python train.py --n_head=5 --norm="rmsnorm" --init_std_qkv=0.0441 --final_lr_fraction=0.0 --doc_mask=true
MLP neurons of a small language model. Each row is named by its layer, matrix (down: output weights) and neuron, and shows model dimensions 160-287. Each number is 50 + 15 x the weight over its row's rms, rounded and kept within 0 to 99. A neuron's up and down rows have the sign that makes its largest values positive.
A block is one neuron, or neurons of one layer that tend to fire together. Before each block is what it responds to, as a language model described it from the Wikipedia text at the highest values.

Unit abbreviations or marks right after a number, mostly in sports and data tables: 400m, 81 m, 100 metres, 78'; also table bars after figures and some mid-word fragments.
L3.down108:49 91 45 38 74 52 52 61 68 31 29 67 64 50 20 66 73 48 60 30 36 57 38 62 32 57 47 56 47 42 67 24 31 33 33 42 80 46 43 44 61 65 64 46 86 38 54 69 51 54 42 53 40 33 40 64 63 58 66 48 66 50 47 32 33 42 37 66 35 45 16 56 36 54 32 52 63 52 56 48 71 36 29 48 52 55 40 39 39 76 32 53 82 07 87 56 40 61 52 53 40 16 37 39 52 65 63 36 37 43 53 66 23 56 59 49 54 37 75 59 69 54 55 58 39 57 75 54
L3.down208:59 43 53 46 31 29 38 28 44 51 12 69 68 65 38 64 27 49 60 40 37 44 45 57 43 38 61 67 42 69 53 49 59 55 52 51 60 65 41 63 49 60 40 48 46 52 71 93 68 67 23 37 66 34 51 19 48 79 58 60 44 51 52 51 40 64 41 56 52 59 61 50 49 51 54 51 72 38 57 40 64 65 69 53 46 41 55 16 31 48 33 39 48 39 49 46 51 63 64 77 49 28 76 55 53 39 55 56 49 64 86 32 45 35 53 48 72 46 40 71 42 54 43 61 51 25 46 33
L3.down246:81 47 66 73 70 54 30 56 47 37 46 67 41 43 65 38 28 52 54 03 74 13 23 69 56 44 50 58 56 67 50 70 51 65 51 43 53 62 44 39 61 39 55 57 60 69 57 47 57 46 53 17 62 30 33 62 67 53 63 51 53 47 47 49 52 51 74 31 53 27 46 73 62 30 51 53 45 64 57 56 85 47 52 09 34 44 34 53 25 48 48 36 67 35 61 40 58 49 49 51 51 59 54 42 39 51 63 40 35 36 11 39 42 66 43 56 43 39 65 39 46 78 65 35 26 44 41 53
L3.down341:34 30 59 83 57 51 58 35 53 57 37 53 31 67 52 65 83 62 65 26 68 77 65 43 48 24 60 59 53 32 55 60 47 32 67 22 34 67 70 44 64 48 43 47 41 68 56 45 38 69 45 56 29 70 73 73 32 47 40 34 36 59 66 52 57 72 41 42 80 37 43 39 79 72 76 78 36 68 68 54 71 56 60 35 54 63 37 35 23 54 29 65 61 55 78 25 56 54 35 40 96 33 40 73 53 60 42 37 44 53 86 41 62 53 41 45 57 31 53 43 24 50 37 38 29 42 34 59
L3.down444:51 49 43 66 36 54 65 69 63 59 11 32 25 36 22 62 46 70 78 39 74 48 43 49 48 63 27 60 68 48 56 80 28 48 61 34 63 63 37 48 36 43 59 30 47 47 43 70 55 53 74 43 44 57 53 43 33 63 69 42 39 49 40 49 69 67 50 33 40 64 40 29 44 51 57 69 31 49 83 50 72 71 51 54 57 22 35 10 93 53 56 58 54 56 35 55 58 63 36 59 67 60 55 49 79 57 55 54 88 76 54 15 61 65 48 91 33 66 52 56 17 47 66 34 65 59 49 55
L3.down712:40 54 46 73 49 37 25 47 47 56 82 59 54 76 54 42 67 66 66 37 79 52 31 43 30 55 20 36 55 78 56 71 44 70 51 33 39 57 57 47 67 80 30 46 55 58 38 52 58 24 64 48 30 46 33 59 16 31 22 39 48 54 31 69 37 79 56 71 51 31 59 52 48 34 37 80 65 31 65 28 32 61 35 22 51 44 42 35 34 36 66 80 43 50 30 46 62 52 59 45 18 37 55 71 47 57 38 77 43 14 51 41 30 59 58 29 38 45 71 74 54 45 48 59 39 63 49 43
L3.down756:53 45 44 57 41 75 55 35 48 60 61 71 47 49 57 77 28 27 58 45 55 29 60 53 53 59 36 51 48 25 43 38 55 71 73 50 59 49 29 55 60 58 59 56 74 54 50 44 76 50 23 51 34 47 49 39 52 51 79 63 73 65 33 33 22 47 43 33 58 69 50 56 80 18 43 61 61 61 55 77 63 58 55 27 52 50 42 53 26 69 59 70 66 27 32 46 51 65 87 47 58 51 67 44 30 34 46 46 67 48 55 70 61 48 52 34 54 41 67 57 51 63 72 47 36 55 99 40
L3.down814:39 52 67 43 57 44 72 48 59 66 37 64 60 72 64 65 34 35 54 67 18 55 50 32 38 39 52 38 67 49 55 51 38 71 62 31 61 32 77 46 34 33 29 61 49 48 35 47 42 66 41 56 22 65 57 35 67 37 49 26 54 58 32 53 47 44 51 55 08 57 76 64 51 70 45 73 56 57 48 35 43 65 21 75 46 59 40 61 50 10 64 69 35 50 50 53 48 64 78 63 42 54 44 52 08 55 63 50 52 60 44 45 67 83 53 49 32 70 70 82 68 61 59 49 51 50 19 26

Transitive verbs (and a few prepositions like of, in) whose object or complement comes next, often after to or a subject, e.g. gave, provided, set, offered.
L7.down91:47 23 68 54 50 53 48 61 64 76 48 20 60 56 42 50 64 58 56 23 58 16 70 44 11 34 65 45 44 38 83 70 46 49 39 65 75 46 29 74 64 60 51 55 32 47 23 61 49 40 50 44 34 47 54 56 34 50 65 45 48 66 44 29 82 57 72 58 50 65 86 63 67 53 19 27 68 55 58 48 45 49 40 59 43 55 65 57 62 49 48 68 56 48 44 61 50 50 72 25 58 55 55 41 36 52 53 30 33 29 33 29 61 42 69 40 50 41 58 32 34 27 49 40 60 69 58 35
L7.down100:61 21 67 46 65 75 41 34 53 53 41 49 73 59 28 67 46 32 48 57 72 53 43 42 47 76 56 45 64 77 58 47 54 84 48 71 58 46 38 45 62 56 50 34 45 54 31 14 53 51 48 56 31 24 30 58 33 64 44 49 43 65 59 36 55 45 46 53 47 96 50 62 48 23 44 76 45 61 60 80 48 37 62 46 42 30 35 53 64 53 65 28 79 52 57 37 56 61 48 43 69 82 44 39 73 54 58 50 45 44 46 46 60 58 39 65 61 47 61 59 57 78 47 71 30 40 49 53
L7.down207:51 45 53 46 24 79 28 68 29 56 38 51 69 63 53 58 50 55 41 62 45 64 44 35 31 51 42 43 44 70 35 59 35 37 70 64 40 54 51 21 65 61 56 28 52 27 74 56 45 57 56 28 58 25 37 50 41 55 45 55 40 41 26 35 48 33 46 63 78 53 36 58 31 56 34 91 58 42 36 68 47 53 47 16 38 55 58 49 61 53 43 37 44 51 66 70 49 56 76 71 47 56 45 49 26 40 56 88 71 46 63 25 70 65 44 56 56 54 47 44 38 53 46 60 47 41 38 89
L7.down340:59 67 40 13 67 24 50 60 82 47 67 28 57 50 51 31 51 30 45 61 62 68 47 18 46 37 55 53 41 66 72 50 74 69 68 39 46 51 34 50 51 46 72 60 81 41 72 39 51 38 80 54 59 41 61 53 57 58 71 62 39 34 76 79 36 63 67 46 24 49 50 47 57 55 27 25 44 63 52 61 39 47 63 18 35 50 56 48 58 59 44 49 30 44 61 46 44 52 34 52 47 78 37 37 62 38 44 63 62 40 56 54 50 41 59 49 64 46 54 26 47 60 51 83 53 48 40 47
L7.down431:48 79 53 44 35 64 60 47 68 59 50 24 61 32 36 46 54 52 50 59 71 55 57 42 72 37 76 58 49 40 72 47 57 65 36 62 56 26 41 50 34 46 62 35 80 73 66 51 39 48 52 67 63 47 59 55 43 53 46 67 60 52 37 72 45 53 34 16 43 42 34 23 47 33 60 52 52 34 64 53 57 48 64 00 62 29 30 36 48 30 50 61 64 35 39 47 46 37 34 47 64 67 60 51 48 49 75 36 56 78 43 60 46 86 42 46 49 56 59 50 59 38 57 83 81 39 32 61
L7.down730:61 55 45 51 80 42 38 39 63 48 52 62 84 39 48 37 40 25 72 43 61 66 27 53 44 51 55 39 81 31 61 54 40 62 53 34 62 29 54 55 55 41 70 36 54 51 52 59 47 65 56 55 50 51 48 60 53 74 65 55 32 56 64 54 52 71 31 22 34 57 52 43 40 49 61 65 54 63 32 46 10 58 48 63 49 45 41 61 33 23 67 42 42 71 42 49 66 40 69 37 51 68 50 61 58 53 38 42 55 39 25 74 69 58 38 48 48 46 37 62 42 61 74 47 62 36 31 57
L7.down733:45 48 60 33 19 80 46 34 59 42 55 34 48 38 45 41 56 69 60 50 52 50 50 34 52 87 40 59 62 32 45 53 80 76 17 76 32 62 37 70 36 38 39 37 63 56 42 51 55 50 66 62 72 42 48 63 60 34 65 71 56 58 34 39 38 63 39 35 49 54 37 17 36 66 45 27 50 48 66 59 25 44 35 41 37 57 50 39 59 53 52 36 40 33 46 67 44 42 24 43 35 52 68 66 67 60 60 41 69 57 84 25 68 53 38 35 84 36 59 50 47 52 14 76 60 43 45 79
L7.down827:76 57 53 67 75 45 71 50 47 69 39 45 51 37 42 38 54 47 66 71 54 43 55 36 75 16 58 64 39 40 69 29 68 31 59 40 68 51 55 70 53 62 86 43 41 26 33 61 46 56 35 31 57 46 54 29 53 57 54 59 59 34 38 26 54 59 57 51 44 45 46 48 35 79 54 22 14 53 31 49 37 62 50 08 55 35 48 41 60 51 55 60 67 34 60 68 42 52 50 41 57 89 50 66 50 54 38 62 41 58 32 44 40 58 47 26 69 11 25 58 67 61 27 57 32 24 38 41

Verbs introducing a consequence, often after a comma or "This"/"which", such as making, made, allowing, depriving, prompted, led.
L3.down12:37 53 62 42 90 39 73 20 66 65 48 81 63 37 55 31 48 66 56 58 39 74 51 29 50 41 49 55 73 47 10 31 40 55 40 46 53 43 40 37 58 66 33 35 58 55 42 29 51 51 56 36 37 80 24 64 69 20 51 35 47 37 39 78 73 27 46 54 35 41 49 55 48 22 71 65 60 40 38 64 62 57 42 12 24 68 24 54 69 28 48 45 45 57 16 39 47 73 67 45 55 59 47 75 54 59 36 44 38 54 42 39 57 43 43 47 63 49 49 33 25 34 53 65 55 73 57 63
L3.down151:69 60 53 52 40 57 52 38 32 48 45 48 36 44 64 54 64 53 68 61 78 33 61 25 44 65 65 73 14 47 48 58 18 59 25 39 43 31 67 67 51 34 38 56 67 51 49 65 26 14 52 56 48 43 30 74 45 40 76 42 59 35 50 40 36 57 32 55 62 51 32 52 38 65 59 73 63 70 39 70 49 40 38 30 52 91 30 89 81 76 56 37 66 46 47 36 60 62 86 42 39 83 30 42 39 54 28 34 36 61 56 58 37 56 71 65 67 46 45 56 61 12 33 40 54 44 26 34
L3.down183:59 37 50 48 57 42 55 51 51 60 69 52 42 53 52 63 54 30 29 57 17 55 78 56 60 47 61 39 53 51 20 44 66 60 59 52 59 28 51 48 55 15 38 70 75 81 49 61 45 52 40 23 40 54 67 55 64 41 30 33 65 42 78 69 52 44 50 44 48 51 58 55 56 54 51 74 29 69 70 65 39 43 54 61 44 52 33 64 13 54 65 69 31 72 45 37 43 36 74 45 71 32 74 54 64 43 85 68 73 54 70 58 55 53 47 64 31 42 57 47 49 35 53 60 41 47 01 67
L3.down367:56 06 29 39 32 49 58 36 44 40 56 43 64 48 37 66 37 48 42 82 68 19 58 39 34 45 51 64 46 28 55 38 82 41 53 42 45 45 51 34 62 18 29 68 89 56 32 45 48 42 46 83 50 37 53 55 57 70 63 65 64 54 49 49 58 55 43 39 30 64 61 40 41 54 53 43 19 45 50 64 54 26 54 77 60 53 58 52 49 40 29 65 18 48 49 51 80 41 43 40 50 36 23 66 71 46 46 74 46 42 48 78 65 28 49 73 47 57 26 56 40 63 58 26 22 32 34 49
L3.down375:71 25 43 47 43 53 39 64 50 47 45 83 37 43 29 70 44 63 40 63 52 33 64 48 41 41 71 42 57 45 46 26 48 49 51 41 51 31 69 40 32 38 58 68 34 63 39 86 52 56 32 55 69 41 66 42 50 43 54 58 90 59 82 53 38 32 50 20 41 68 34 42 44 55 56 63 46 63 71 70 61 31 49 50 68 64 32 70 58 68 71 63 47 55 30 54 51 30 45 22 61 53 38 69 37 43 63 49 36 43 00 53 58 22 38 52 36 46 30 24 49 78 35 56 56 72 50 41
L3.down453:53 73 47 42 42 45 42 65 46 45 68 43 57 20 52 92 45 31 43 67 70 38 63 42 50 44 90 68 32 48 33 62 79 22 50 47 58 38 68 49 58 43 71 35 53 60 51 45 51 40 54 29 67 34 67 32 48 61 27 36 25 64 52 28 38 60 43 57 27 35 65 46 76 47 54 51 38 50 27 62 30 49 57 30 63 25 40 67 37 45 54 58 51 70 71 56 39 53 84 50 34 65 45 45 40 78 67 53 46 37 72 55 79 50 41 56 35 54 47 33 72 45 18 75 51 45 34 36
L3.down493:61 72 43 53 26 27 31 49 60 53 47 50 46 45 38 70 43 60 49 53 80 58 54 28 37 23 79 56 60 82 64 36 65 42 66 39 34 42 81 55 53 43 53 47 63 60 43 49 23 48 37 61 50 36 59 84 72 20 78 57 40 38 16 34 44 59 62 58 42 60 49 29 60 35 59 45 65 72 29 36 39 57 32 38 50 41 62 49 43 33 46 47 48 28 49 54 29 44 42 59 32 60 28 69 38 70 50 24 80 61 63 27 51 65 51 45 58 53 51 45 55 62 60 47 59 68 58 73
L3.down750:52 54 50 36 40 23 44 68 58 40 38 46 42 40 48 57 52 39 43 58 29 47 36 61 48 30 34 37 55 43 43 36 75 64 72 37 55 37 67 29 74 56 53 28 37 38 19 34 29 71 52 55 38 56 32 38 80 37 47 52 75 55 52 36 63 63 37 33 48 37 72 50 58 33 44 70 53 51 44 52 38 27 54 76 53 28 22 39 63 49 52 34 81 38 28 71 99 59 47 60 64 56 51 18 42 48 45 53 30 51 68 24 42 58 79 36 70 48 60 38 32 60 62 55 28 61 70 34

Event names and quantities in sports results tables, such as Men's 400m or 100 metres, plus numbers, times and measurements in tables and prose, like 1,500 m or 7:01.
L7.down21:46 59 52 31 35 24 33 51 59 57 24 65 65 46 35 72 29 34 37 46 50 42 56 62 36 53 51 49 57 56 35 63 46 57 33 31 72 53 43 51 47 58 38 42 55 43 42 38 52 36 46 54 56 52 46 58 55 30 48 15 51 33 37 42 42 47 63 57 57 48 67 34 61 63 66 34 42 58 23 81 52 37 26 40 41 65 87 70 74 36 20 46 43 42 60 55 48 35 77 42 41 53 62 35 58 49 30 48 48 27 59 49 69 41 50 58 55 58 52 42 59 38 21 75 72 24 48 75
L7.down63:27 42 55 31 59 41 16 69 54 68 18 36 44 32 62 54 28 58 53 37 55 65 80 31 37 46 51 33 48 62 58 57 35 53 46 54 44 46 31 51 68 34 64 53 77 69 30 65 62 49 56 65 43 44 59 45 51 32 42 37 37 55 48 75 35 53 57 75 30 31 38 47 45 52 51 58 30 36 38 18 49 75 73 39 48 51 51 51 49 48 58 60 59 58 76 55 42 59 49 63 60 48 53 76 22 69 46 27 32 49 40 40 72 53 18 42 20 53 31 83 62 51 54 48 46 91 25 48
L7.down162:69 50 32 56 19 54 71 67 40 41 62 53 57 61 57 45 33 50 29 19 21 20 70 43 58 53 41 12 40 59 50 97 51 51 55 59 58 59 29 81 51 35 81 65 58 45 23 48 55 35 45 43 50 49 45 42 57 54 22 55 46 47 46 54 60 44 50 54 48 39 17 75 59 40 35 37 28 46 39 51 63 48 46 56 41 70 62 48 60 59 52 67 70 71 28 65 54 50 52 64 54 33 52 42 58 61 53 63 56 28 35 79 51 70 33 38 66 63 66 70 44 56 56 45 47 48 47 25
L7.down171:28 40 43 66 46 61 53 77 52 48 53 45 35 35 39 72 65 34 45 29 62 63 63 53 51 61 61 49 48 59 63 41 26 55 56 48 57 29 41 40 57 48 44 72 46 47 53 31 20 53 38 78 31 53 50 69 46 62 31 59 76 72 20 42 42 47 56 66 59 58 48 73 43 59 41 51 74 61 59 49 41 74 32 68 44 47 52 25 22 55 52 24 61 42 61 67 49 65 44 42 57 66 66 44 46 39 44 55 20 66 60 45 52 49 47 38 51 17 45 64 56 29 41 41 34 72 47 40
L7.down553:46 35 82 47 30 48 62 49 75 46 75 64 68 35 48 60 62 43 49 54 41 56 36 39 59 40 37 25 32 54 32 33 42 84 64 45 43 26 41 41 77 62 54 31 56 45 57 74 41 48 69 47 46 18 38 81 39 63 50 50 74 29 43 27 53 69 47 55 50 54 31 54 55 46 46 48 42 51 48 75 58 42 36 35 59 47 55 60 25 40 45 43 80 49 64 62 50 39 57 53 61 56 66 72 42 41 50 44 56 30 64 67 61 49 32 78 53 44 65 49 64 50 43 61 36 38 35 68
L7.down632:58 36 49 52 37 62 35 49 63 60 60 46 48 50 45 32 36 47 73 35 53 84 26 57 56 48 55 73 58 46 62 80 55 40 51 52 42 35 23 61 98 55 59 56 57 58 49 60 50 66 24 51 62 43 61 33 64 54 56 37 54 54 28 59 70 81 33 48 69 72 53 56 52 17 75 68 37 63 45 55 62 28 27 75 40 66 43 29 60 57 38 54 40 68 74 45 61 37 63 46 19 43 40 55 52 60 48 54 38 61 41 25 66 56 18 39 05 32 65 42 51 52 48 51 85 58 57 53
L7.down674:44 58 48 41 54 36 53 78 28 48 29 54 41 23 57 62 44 34 60 31 46 36 57 60 52 51 61 86 65 53 68 59 07 52 48 48 68 51 52 36 73 58 28 37 41 36 56 69 52 52 32 45 45 39 60 65 40 66 41 42 37 46 35 61 37 54 69 79 55 35 49 41 55 53 63 70 60 56 58 48 72 37 35 52 52 62 49 58 55 58 62 41 71 26 40 65 51 55 47 18 59 59 71 63 40 60 29 16 65 67 54 45 43 28 64 42 55 18 54 50 80 63 39 14 44 55 80 48
L7.down798:62 61 40 51 21 57 43 67 60 25 46 44 40 51 37 51 30 59 17 46 52 48 57 28 41 50 52 72 47 42 48 60 61 23 59 27 36 67 57 44 59 42 44 39 36 87 44 47 44 58 54 54 54 58 46 70 44 63 63 25 32 38 40 67 55 09 68 68 37 69 64 54 48 59 39 52 50 40 33 24 29 47 74 90 45 14 31 57 33 22 70 70 61 35 62 27 50 62 64 52 41 26 39 75 59 33 37 92 59 60 68 38 48 19 57 25 33 50 39 37 36 49 73 59 37 39 49 67

Unit tokens right after a number, often in tables or figures with conversions, e.g. m, mm, ft, metres, km, h; also cell bars after numbers.
L5.down96:49 59 46 64 72 45 45 57 40 43 57 74 53 69 31 53 50 56 53 59 71 34 54 91 46 64 58 45 82 31 60 65 88 65 32 50 33 64 35 54 41 51 62 98 23 27 57 59 68 34 37 55 83 53 60 38 40 57 60 45 44 69 59 20 43 50 31 56 36 68 55 76 76 50 61 56 68 55 61 68 57 28 32 41 76 47 54 54 43 39 71 29 61 24 49 47 53 41 38 68 83 53 33 55 14 68 26 60 41 45 71 51 27 72 52 46 28 66 47 61 28 50 53 47 44 45 37 48

Main verbs of a clause taking a direct object, especially make/making, also said, announced, called, show, after the subject or "to".
L5.down119:64 56 30 29 44 72 43 54 70 43 70 31 54 48 53 61 43 53 25 44 51 53 76 43 42 41 54 29 40 64 50 50 44 46 45 56 56 55 46 67 43 37 35 64 43 53 72 77 59 72 55 36 50 43 77 60 56 40 56 22 33 56 54 54 57 36 66 18 40 54 44 65 30 39 35 50 55 70 57 52 33 51 48 28 36 59 44 49 41 29 43 44 37 67 64 56 67 47 60 35 54 40 37 62 64 41 69 32 45 48 57 37 47 34 21 31 47 54 35 39 62 62 66 79 68 55 48 55